From a checkpoint of a small transformer trained on Wikipedia.
Architecture: rotary positions, capped logits.
MLP neurons of a small language model. Each row is named by its layer, matrix (down: output weights) and neuron, and shows model dimensions 170-340. Each number is 500 + 40 x the weight over its row's rms, rounded and kept within 0 to 999. Numbers have three digits each.
A block is one neuron, or neurons of one layer that tend to fire together. After each block is what it responds to, as a language model described it from the Wikipedia text at the highest values.

L10.down4:573483472537494488511450533457529473491478532497477557549492502464510566450500473483505562451543553435430469463532549467487533577520455534490511461539497439450413458598550494490434539503469560465505473508483476460540503568520465569563503535532393525531512517493513535553525536493441444450506483546476516472458466522491472519498438474468488493479518489508514480538514505431425550536472469454529485516518493527465526474479517502480545515497548521513405486532538478463485509461457455476402502449503470473501502497459
L10.down6:542527527565418495496442421508447465480471452528500452521507461507489563481422501486494495533518521491481463511552535435522457509569477495502428406526477413455429476531549549469407485515542500521470528506473438486463517437570439524472515489524512458532520517504520395548517474454429567592509554551472499502543505545568503468487497499468481437435458543487479477490538544524422516429478523517542466469463452471539538521567562560546518520509548495535400489523558508504515512467527394470409519499541517530529434506426
L10.down38:576484521534540526553573430516459443510496539508513490549486514527543456441505442519493496520556467418485567484499501501480439528559453519537471495572456490562483468490462467504462499452539445514446498540500566485484533529477456448498533471533444433585498461504480495500520472489461558434499474534449485409460445527529470511537531484487520470493527545511515513526467414426434538474563537513518579560533513497558501543466415502557548520482592516513518431500448472448521512491472460456476604490499513462441493490468
L10.down77:464466479515574510506488507499431488563518508484489466578489476501427505473523464530502477528487554542500500487409461463508500431532467565605555456463546509568436455459479479471537498529464547510529456439517438528438552468492580511535515565513468543461485428466533550572543470468475439526453492470559513589540473543514478507499482504511563504493484480501580490505549485434457510542461501522549556518541507569534409509485517484447449591466425494481460534494488479416449454553521515534450538458553457525477510426538
L10.down297:479533538472459558567544520466481437501480487496512498434513449502488552588516536517466519392524476480489409481490492427458520493544464436488612483409488490525496493509478468551516538512534463456513534531494500509487512528512518533478555495473507477458490420594509589513475550556549461567436513459508463496469556519525529535469598496470513522429474477564504462479490460510463496476526514537485445547533454521458515558479454503414453559459570508429447508496524448482470482587473495525526505522503454469530491537551
L10.down505:515496537593511563509508487498463515535502587509548480598552496519502445493554476481516459514502472571491522498481505513531552472422467538471624465534586516476425492475469541497440497493508463557587460458512530519439470518505528453495508485528532537564538569455524530531532517552529510429517503436484485508507534546440492469497580540514550482565517548465424518571509475432428442582498477517554591463461474511444547535525539538502509499486454498504530465538535522449497501416497434545567527472463497480512454473477
L10.down549:502543521517464474450468482483446471546518500527531473450503536467463501424545517494504539525490527416470548478488456552469524494496445486518472519494533496537519411468508517525546549470460526611467595535570500482498489456493378567496457583482520545517524512543460468486439463433474505508499482494473508475516532508514435466493457477460540519477523464510451509432499552547449606465466471485553467460528469534546492534537487430479469516489410441474498540484556500496573507494461515524490456458479538476493465454514
L10.down615:492490445489482535569531509528486459556518475502449460487620512577524528520496496510478501524529474408511459472561545481529474470488536482418512542508480507514480453532517508522521509504483622465466471514474543508490530521536508508467343526562491417479518445501574452503540477522484517430480561486533482565497458480467504529541450471490566494435518458522452440467549512435489521525485465489550530525495506440504536511536577503474459483533484516453505456550480566484475501508340449503560474531485521555501502517470
L10.down720:508504506564445546530451514553478521539456437577471441450521556539510553468418490520521454460591503494499529440486528511524487468438513497466580568531477548495526548503517550585508483562445486437482521499477508477485527536551486504513461506431449535499517495467541419491454519482540465488487455547511552488506431557570550521521535500511441473505537474479522517557505469410570573499505498593552473522558518505506481537465514480531478525471539494523471524492457486421446506464411449462511464467475542510455531500465
L10.down859:508527481535487478512505467571539460537484424532491521550535543520565482478572508482491497517540396499451508519512500507505550565501499548523505462470532513522411471530527557507492488610455495452459481496463529428506539507500459587428480507455518510569433494550565461534450514511591524472534497480528505542464576509482484514534482487466445486508493523477568481411544509434484481465530464517502559466518447435553469503519480500514488473531507490474488447537538523406473475449570501505506541469508491465485487520389
L10.down1211:499461454527484503491478499461457547494519509490503509403522485487504544510509528522493500427444518529499477452567573539441568531502499549487591514474499503475475534543582506510431477500456502480546502478515564502507494498471345454518545488521508507552495532532442505507490484521473547603561488502480492524496519552461457470497574402479503474399490441516549523520434491538488564517542526589443572537466533465555508499457534536520471554482527467431451513460474552529472478489474487501452480480525499533436448486493
L10.down1532:530505463572488547508454466551568503465450465389521460462461519477476546554536452550471482456492495537532450476520485498540539482570487483516493511487472535445491528597469520391488614535442468485434445477579451531570566476501498457492458480551441407508518442468392435515525542535514508534480504506549503531554565489552464536535463424522495476487415474519446442422470492533510585517511513485532487505583457488570537493503508529540487482504503395443381534543471518493465502528485549515410465553488519519542435513486
L10.down1552:515524503499451499475505510451452532532548485488458498490492514464480530398482531456469526450552530544574523413465494425393518540472466505509514563501556529505517512567506553423523509457467493402447504488499489521436521502485515452496476538454525543571478526551504469475502486489486502405479557554522460528476554520496511480471472468481482524503472519461584501494519484489534512487525508460519487543484533467468460495523455472478466471486565416533537516522540477483461487517519481500501458498529482550459428453443
L10.down1638:514516485477490534509545453521454527497436535466489511547514434546417490541571528490488509489490515544433549471446527640434578503460370511487505490483528520509546549477462490477474518522491525510499531514536475485474475543473536464464534524454552465464543448560471546508531489528495495468501501394582490493430534555531543538448553569524544484493396567478530478526417494466442549492525457508428516476530558511515389549516445496513497461496492473540480511569454467458479534467569575524502492496499497483467399489458
L10.down1737:502546511528535496514514476474542472510558467586519484529489462529402484436505465485503480517458490485552473487493487491516526520394419533564542572446535536502504483480458465473479479532557448516532492575499486526491492482553470497499457499456528447501448520509559560534473499545535493538552534498521491498422550501481491562510475519459508523521547492491581477537451498482486508434502467497517499496447491558554419503457526483607491464454519405505517529464429544443491562521456526513438554502535477501499458454532
L10.down1980:533551476433427504495456494526457491545490508502525507512527485523444458457552440455549506452465494517527525517398459422450454473513427517579634534474481520555486428461430491527506413480537510485516529565478480450447505516495538471464402502450510527458449479565532551592482506485525470539482518487460471448494492524453487557495527494470475469520497456528552471499451475475458455519532526512549507495519557549514482523468531530512481540387581461447552504535487534442491525540432513541496543510600457467522511470570
Description: Infinitive to, modals and negation (would, can, not), or adverbs placed right before a bare verb, as in is to collect; also digit chunks inside comma-separated numbers.

L10.down151:508510514539495468552435471448458516496509498510497500537554481448525488525535516463473541502487457502586545448508530491457518487499530507429393497546511532502540532472466485514588433528501550459527456557500469390574466445479500460496534529567507486440481541488463519489520521498506470499508519587430525525538499431462508525530563511500561513506513474524471522472494527495486481595474476537484531455477485493474521590456575466512452555558533434490512481506521457506536459476494577552517406500442460447450518500528
L10.down525:469516509448508547493481557457532498472575478530531472501586460439528465503529502534485541529526518504511509505570537539474487382566513494525510511505558553504523510443523538538537515545489524527462430531489471507549536423478514514459490471517508484511498571439497543516518536463497515480500524481542515504523480440454491561489600506509468498481505472430468450491470470532562462498462495568461489464523572530479577483474472467521502479500477481504453511514518439479563543530463473500489439525498524480446533475512
L10.down572:465534496412507485526533562471488510542507463469498525464488532496510487547522466467520503498452519589479471540428508518608552551472463432499474483457523528448490508490487482528574461484529488486512517490482604532488397455599514535462444510439537532495496521487543496496561432456509464512566507514436436524548438502470484494493476542520482485483452464509494525408570483537481542550509509485507472517533505483508552497459470482556526524486464551498611497488547536529596516458515598518539429504479511494516536530455
L10.down578:467489466473562506423504522507544513501462490461471519510494499485482452508566503524496471458489503551509488554469516539465494486484527563535492486462544470561475505575437454514523485501505534493525469517482492478561470559525482577517538506546478513504484507534553492482512499518588455502529545501524550518458544489491485479515552526581528551498497593544448518503466534551542552484455523510436513517544472486555468430546484451489492412495441565487547519485514507604466456555560521545533508520468545464504442426478
L10.down625:478562483524549516522494475499487446451519461467562528485508501477567547538517507467508459534429468499577502538487513538474445496498504434407496549441464571527502501536437530509514526449492473518534472598479562477447493471488516466458461564481447559474477542500524479490567517594523511585531589462495538579482491390500486531562542434517431574505477434541539498529503470543488475485553503464509487531480489477493475542462475452485432490534492561473493499507507498518505515547439482491496504478544466541460504525550
L10.down883:469495468489512488512516555479467502545504527542537550488552481510506465512452549530487550575534465542544509516500432542495501503461481475467557491536504468546445476435461444493537472427592468487434462528475483486443493590473488429451524540486470448509542494543573492530533559536586493429436516489456443468526488532425567491539480554547518465560492482506463489446482514392460465498496507495453501592441529428490472470558486538572518535462495561564486467440498466456491530505588519457412491520529461513450504504509
L10.down980:484485568453576505530447519518455451519533436566453539492523439487508520480489479486430482494419429590494483494526576502463490443572484460480470505525525504512516495531531459547527521443496486533482489527447502469497514496540522477465541471492466453444487503512498495519520512576489498541468485515504529522498540438462497550492458520570481561474525476535506513477494474518503527561476544482484464450454467585516579525481544560376497519507429551446513520516550461526497512511416547486489534509494513510557495456492
L10.down1047:489450422456588457445418534557464461471534462529478494427487529543496539488462478511527412502433488599553465582549513504474491527554442551472484518468495515476475455463483519547483485422523524465433509510487543481497485559461511506506466480484507484534457539598501498497525504431510441491592464476453506476470507484462474538531486512467509483525475531521463491447456480506442529589533528536458539451506529491465558464503522510468504425494425500412511486561509506569558550469494467429436532463511496510537549470486
L10.down1063:459528499566526499491439523531541509532529505539537525441494514445522486524493476491433560513561458498506547496403549514436469517497481437514473535453479528555478487505490452532489534445584486514528500483516515534524529479435528537461554504466500520403502505528478489443560556448547490492504464511438541476465513489431491554537509551480449549532479444535468505511487391514514562496467487529526526514536553480525525465455501512534477495489498505531542453464502431579532458519459561537517433374491492492538474512553
L10.down1100:469540503486536446555552573459538469445466519534536438455494551440526499521459473489420446549512471502564495539498521527536463507423489464445442478546504493500546502536559440524437494556454477509578426404515431500556484493480433529491495520538479545483479582549500493494603537526485489513497462460529486551530519431547550513512517458541459523473558418488432458467519491529483532489512529516526508531498441514436509563595503517527493458522520509512509580479483493529545599546565558418521466438607462467511529553534
L10.down1237:543491501526553530528486488417485576513462485497524473503542479467503497506491519407560596531582448522493493484490550534567520498431488510484433529464555575507538515520528520469607491443445513512504465561572531424601513470489472503530522557419587445490482530440502550515566551504469401528496555482536528507507472415454491388528503544482488520556497482488516534481524504402508519510438414483479482444455503461535485483485529483498548523503506522469472424539485555513490472448493583567594460538422504529523514471490
L10.down1313:529561538483499481545412450515463468482458521535519499568567430519462480492619531552473511439486549526524512470492447523537560472556455500458498497530490540472524475486536533549511454515454576499487515465508535469505537463505483460463519494536490515482480502478482559431473508490439492513477506488471502504586531461473498537482481484397482440523564515520474488548520541484542506589506493512478544459480471474513497518482577558538485470533606473430461500541477485492561490434509453565501441496439509419521513515535
L10.down1456:497464546488497492479382516489505509499483492488503475451508468522558539510452527601445538496511444535556501489507494497472463481536515471480504500488478606489483473548497533522535462478502553566489503489549398452587512483461491443502577508487549479509452526525494504494538506535534444564519467483450468466489541450453497505461448485522504512596474467522536492516485477537560501561471506540527479492462478501500520466488500567441526548513443474578531510552551475559556472520488531538478474495538461435523531491576
L10.down1533:456528467471584515506526492574518492499548509463531485512523550462548492485539524527492504478499467462528477544485508610477510493529506454461532566468490520530473385502480507553543493507486486456576438482477497555479528511421512448577540542519431512414463495490515522490528475483488504535491473461398486511511533471502459519515503545497529486550490478542485541513532472489475495569524388472469470533469502492464539525533481534492518503525457543524540472524445479495531524544455520436474465434521460554508528529514
L10.down1894:564476580575538483550449514528562528557511495551533545472511533453492491576514437480483510484536552427566548453516475463515490485490447473462440448537552519482561557553474507519530482526532545502489396536532489482543579455500462487495461497466477449530537506389474535502498438463546372466493502533463520550491544442445486525545531509469453525486523497497525505521482546504542577490458498507492471498558517507565516512468547457547513574532516406509546473539483560495515425598444471502488517501514478466476573530527
L10.down1931:474507573433559570506465609475516459508535497533519494485489532477485482482537553570520452475458511426561467481484483465489503498543416501472418525481465499523469473507569493452543477481593480542526530524515555505551510513475513456478519477482459536489445600539384558499499476466495507525445524450481540403505475508452565495469539572561492529493478489509499522561504483498534554453428524510600511472465522465510413464482491476490501500565487596510480512492466546526519488523449495476508483486522482471464493478535
Description: Early and middle word pieces of uncommon multi-token proper names, song titles or places already mentioned earlier, e.g. Shar(man), Roth(rock), Mus(cles), plus some digits in tables.

L4.down1084:497593466541498517604410491486483502533526525448535440484494521533471496566459501521492512514475476569548520499521497453520418520511560509498472505490478503460403569525492566475463553567472546539553488465450533445504437532420459481502572607505533472526475565415492426484506511503501464451521559531485561502461469558568557447507449481466508589501414490520495469544589507536449490459432478478565507479466473516489503493514572507535450459553517398538508516524526598506504497492440494549486439507433445458467521504529
Description: Periods, commas or colons right after a digit inside numbers or number lists, mostly in stats tables: decimals (6.3, 8.38%), thousands (2,564), dates (July 6, 2024), scores (4–6, 1–6).

L5.down37:521496458426469466505473464553546523472494491513544443518509536468553543514541424487500555533505453564481460478506573580512466507545442537478463468527547481467535522514465563573503504494469498510506503499459461527501521522552501417483460504562559543472487508504484483488475429474453511499557484487546417530499525479486432513514493433521531533497480539486515407496399456487485501453568477469601535541506431505552544504518476488448494472513471539498466539507480497434557518476524518484488501557540518453485509531438
L5.down728:487507491476551454524553556481497482424502469543483505498523472488518470496520476476506556436472483465530533444577497448532464459468421476496557479494446527574457520543523495514500464486490519451502568539497471471490470578550434486494444535525569448481552591449572524453488535482523530473444497459448526597485496482503491415541541496444473486488566470452576544470418528547507448508456502494479483528478510487493482460521496557584482495505475487541498488492498535528522574454474497494417468534552448498496465511423
L5.down1716:527450466503539594513466535483447418483517504488472437474473498492529497562538483483464468487473540457504450469565492528478547435486442525500568485435438547465487449571415527468478460520449518467520544489496514459452476476559587575448546474560491474490515397525507498515500505542501480534567554483493436460511482505479474555515500526506515474452528475556539542564504362503550552512503548468443537545532523480497523485519526519465566524531451486540497503527472509509475502525446513509468578541493526437500495515565
L5.down1778:528549499477550544522418507573459477427526488502456512571474611544486454501518489447535447491547521564541466472489464504564484478599481513472454539486547504497513491498464465473498481508513467534555485500521454461467508516532536524463502490541482456562469474475481521506575511511443514513458529523472571504495516468493427500499500447489540520501571509534504455561545526562437523446500487447573511511493488511546491533524459469474467509435492502528612549427480498497456394514472557528519517506415532479467518452477
Description: Function words that close a fixed phrase, such as "how to", "what to", "all of", "much of", "used to"; also mid-word pieces of names (Dens, Geertz).

L10.down28:446520484508509533504490588507459474503507493490513511453566551539480482452534503548510538476489515475556462487500461506499535537451485471523553450520466485466467533484393465549561509502464470463476497513506493471558421510515526464457407529534497502501550538486595539561528468501442514477585431558558476452584547557574467503559451509490528482467511555528543451510493524561535568507471444491512406472493490508524487506439498487514486507506533531590453459542482526430534485538467461513491476599431439557477487446452
L10.down106:513463511521532435475527515529548457478502501527473422550544471481517460485529521564521471504477493567569500456506498572517462505520549564488529511501451419580506478498514462571516394555486485488499452474489536536434540419503542554562534531465497507593440438495476582518531544544518532569526565520415538510490456569507494491476467529553479491551486504522476464485476480525532490454521547516547458444474494571418455529502430456536480488519469510464473534488462506504603506530506502526543584505467515451529502448541
L10.down238:542495566492515549463517533463457543471505453429489535489520500469491528525526495467570485483441545456556510580462492518481616541476499540480533496570503507520502519485502481441558404504494462451507489566523487562549437514494533512454494463474501470480536419530576488525461477551513462508465432492489420519566453508553537490500538508558509460460511518451418556485511530490517463500513498440463479513444495509554486452454483479527523507510498474473554532488551540556501484473438526524543480522488515543458496475440
L10.down382:487543498535533459547528527415493514561536449496528490482481543453453488453469467492509515538524589510486527564496497429494557555530532441563505518479495457481512469420520448521476533543515465474563437519454477497533539501466478413474503502459464521492526481449503522540497490430511489586526539449477488467525514477557444484498492561539382595508453502485453502500483522498579517399474469459465541554488518490473547436528499493524490499543455498527497521469576486550447559514540516462481503515472483537456552532530
L10.down600:530610562481457477439476528416439510476502507489496540500488498532497458514513476518534539489471467432514545499531511472434542507451471545586542435475506434516469522561523515473514429515565437465537480542514561523508505487537492450501459453513548539467479459469531455533515456454449391467517509559550540574595515551524507500559529454537522466449530547524460505559535510517512555424533498475537461472476464464507480507531481487565440525510565529404533503505473436479542509523511441547525477536466490540487468510425
L10.down811:520427476461471493499512593475525515463504505474551477541527440516501510524518546500486538482490560512555515485478478541512429481522469545487502563586459460601535512474503559429527529463436452526516567518520520551580415495538462461569427522416472507499465480473506530507484505554501498484482496470476417561567468529529528462531464526455522434544462533494452483529485457505505488513456498525520531504494461566493574527470512543539488456444504512468519493463433559452481510545483493567549518528454511506341474488528
L10.down865:501523578530451434390434586474454538408519518421450506388435407563524533515453458530470499406536533469507490490521513530471518517479513552540438352444544462458524522563517511490468484510512496518443544497585456552518601456479521513443477561546548482469495535507482428529524494484561465531506462521524566511479467477448520500527491479470517488500541565514507497483456488525464472497465511469480523498528446550502555509396535499527517430564528496556477519488512515434548509489501499499515504567476475503498480443497
L10.down918:519531515460455503438473461473458440518535511557502524539489427565519568483499507534472559462475512507450493537492489542545503445489492536528518545490579546402472523523499510562492447541544528464523539505519530533493527553546469464507531410519569475586458490513566436562452494478487480466439495486562524575471464534510480518548541457447570490503536504506436475576510525513473513432525498512497470496404529505598473443409545428483448550502560487528513501553560529500472508517479423547500475575475519518517430507425
L10.down1055:553523561486483509527445464449494502519511501524546497505508496513488474513528492528491517539479459411552463486460438525490524514466444511410498431536501483468509493537492472552488507461512462452506493498479538549569510509470620446528541483540491401515490516474522517487454455518476479504481517467467528537558501578477473472476468431545493508515416518470464472483499498499506537497556547377441469475431484559437450526465414541509428481456544576503529421496527498519532551558505458509484565561480571485516507493500
L10.down1056:588534523480509522542516387491486473462544422524462517513572466578454518516488546525506570445532517474545532440513539557518523506563516540479491473568483500445518504549460528457509524531519571539485515447511471458501551513505471511499475474437527532462505510469544575478491489490482423475486598501553585511544551503516565477507536469533469510520522538504433523528499526475538467494475551496517420510505451438521443501506542499497479495595456510567452521495494457490527456561490475483558459563539484495476472449519
L10.down1389:474474477495485525478484501542431464510463557521454535441491567548419515469498472505492528524470470495474439504504456442434512482488454504573544506488542473532459564529522495461495482551525515487463477512493482565451458434528479458453529453460542533488567485539552523535427441490446503439537457534484464478533483499486469521495504492599521497502556555474467479504575512532495458469508522478538486507506451482412521493513488550467515409582499427518465504440569498455525534568494434492555439501551504536529484493477
L10.down1717:491455525475446524443486563513450466522457498451543517525564495533508549542519488548496519489441545500555459484497470543529523568468511503480553473559461444525509513520456515518513504517580502464460533508448482567516423499503506471411481464568466476482581502519472502478511441506430470529557466552579466613517477533468572457530510434514545470429510484486512498561495484570569542486504484477484485443428446542516515492463444448451428537486560471512447549466573467481495507526526508573492538531482474529556531452519
L10.down1910:467565534534566445447539484493501501462501480501480547485487513505522507525515478468515430433469452459544486481475538494462578528541425558555481481513534544470495620496533539511508518517551523421551511507491535438531481503502474550553440481532524509508525439460469396565498430532446479512505528551559551562524559441537490527446451472490557540463482528527499443550458520441510537573551584428457461507503492554547511477498459473555499529455502452431451468506522475495545495505537486496537499519509501531520519497470
L10.down1936:485544492567560527538514506490522545497508424467478502543530559467530465552453508556490441562499456475496527474500493542518538549509533534491523444540529514536467492566567472521487481560509477473491484459472530469522525550507537451565567467449489449578482482511429519587554452574561444485493555496441476545569474523581524477486481381478511544488483461527439512499557497488512541480533516508477524480554532540504521546493472491560493485441525462484563524531491514597526487487499502529540511495435520540499510478535
L10.down1989:508522564528440461502438485495530505472526428514500477478503493514501570476466481535470535515542519567495486516504510554509498548431515469498546475521551432463464473417389438502524449514568474432504533534499516582485490502494557494385453541425473485420513526532501549457594466576494551460501578382519420441525562506518474508518532519519524475456521565534535577464482489520500526555446494512562517478497454548539443450642592492560484523468437618591537593508491486467507448572455503531544492529531491568554433469500
L10.down1990:448545463572503492505504538455474460464536458442502519552562434502473545538561588571524538534462552478539513485573496380500436554520521492553545438504481500540472526528484523466480545548494489472498492510508521510479480492584521504493470524495492483519510476431558443507508505525469508565495574496497466540524456585536538502507500531430474418479532549531519475525521502482493479470476500477454456480474470449547501510545511462538490509554513514448486502557452514413506527528469451535537506509506488526494487535494
Description: Word pieces inside or starting non-European proper names (Arabic, Asian, Indian people and places), e.g. Al-Arabi, Yoo Nam-kyu, Surib-achi, Viswan-athan.

L4.down437:444466542560524500539456493524411497504515489456555434544453543538518544462564447492490540446558556423485489504547502510446501468503494457553592428523454453576476491538590519489526538479523512488464462503535508562475476502542467536504474511560535540522513540486511489575538473467493507563494515520512505487388479467481451470467433500548484586518494608544484496457497556512520490565527475544484494504534475463541534474470542588466494452514577427487533498529558518483466572501540443516502464575460488562527583502479
Description: Second or middle word pieces of a name or heading word, mostly at the start of a table cell, list item or section title (K-isp-est, D-arn-ell, D-amp-ing), plus "Years" in titles like Golden Years.

L5.down970:476487491545462501538452527563482537515533475510579476510439501489532458529488483532449536519353418596547478530536518516565488559510516416502502469494516549472566506449492500518480408486557419513587477497508468454578472429505480461506487497436516488422490585494515520502467491529460548452533471409403463479534515458508511539535537475480459480527480402520517519511505500462458524443570452464496412556450513524573587514513545457486438500534451507495522567516511480511505506457513538449527548494444458520573513408490
L5.down1542:415547501559516561521524504510459581565485518465537488460515480492586524505477547491461510554521460559468504532536520555504527540472598446524476482548505475465441466457532526526580448498502468552499516515543486443479530456475492484545545580518431521566421507505532531501529486528570491384484611556472533467539527528551551511560496455462489497513388493528520552475470547551493439417482485458481502575482467446507518482547501502447481472542496548469480568500495461529478439482462576466568516483433472461535522456548
L5.down1840:487450538489523491459483540559553469533433596534434484477428532514455549461448563486532431512509488524467508479481504513504495533504496484477448537531514472473466489558525497492571495500484489423515563447542435517521493499481557415480502503576562517469499421516472481517518521501453520514425529547476472474498537511493541466539525458536474466520531500497552500533487489469480440495510431524515464506555508481496515422531614541488469451468474480478477493458446420555455517535570455474448546442463482487567493483466
L5.down1940:464485520536526557438494547540541465528408462466452455465439591471475551492543537551475516576488475534520492518525591510536500562484504519441502549471537535483472456476475484526563422550539448494433491491477479483552520481461490513529541430521480495509462448537412450560480515547537524459438488507460581480489467515504550559497448486522492440538478440507539512492506512541560572469572453468498447552510485544520533511554535433534495450472478450436475538520476471555475434492509497478413484511566521546535487528484
Description: Word-piece tokens in the middle of foreign or rare proper names in lists and tables, such as Yos-ap-utra, Kos-c-iusko, Khach-m-az.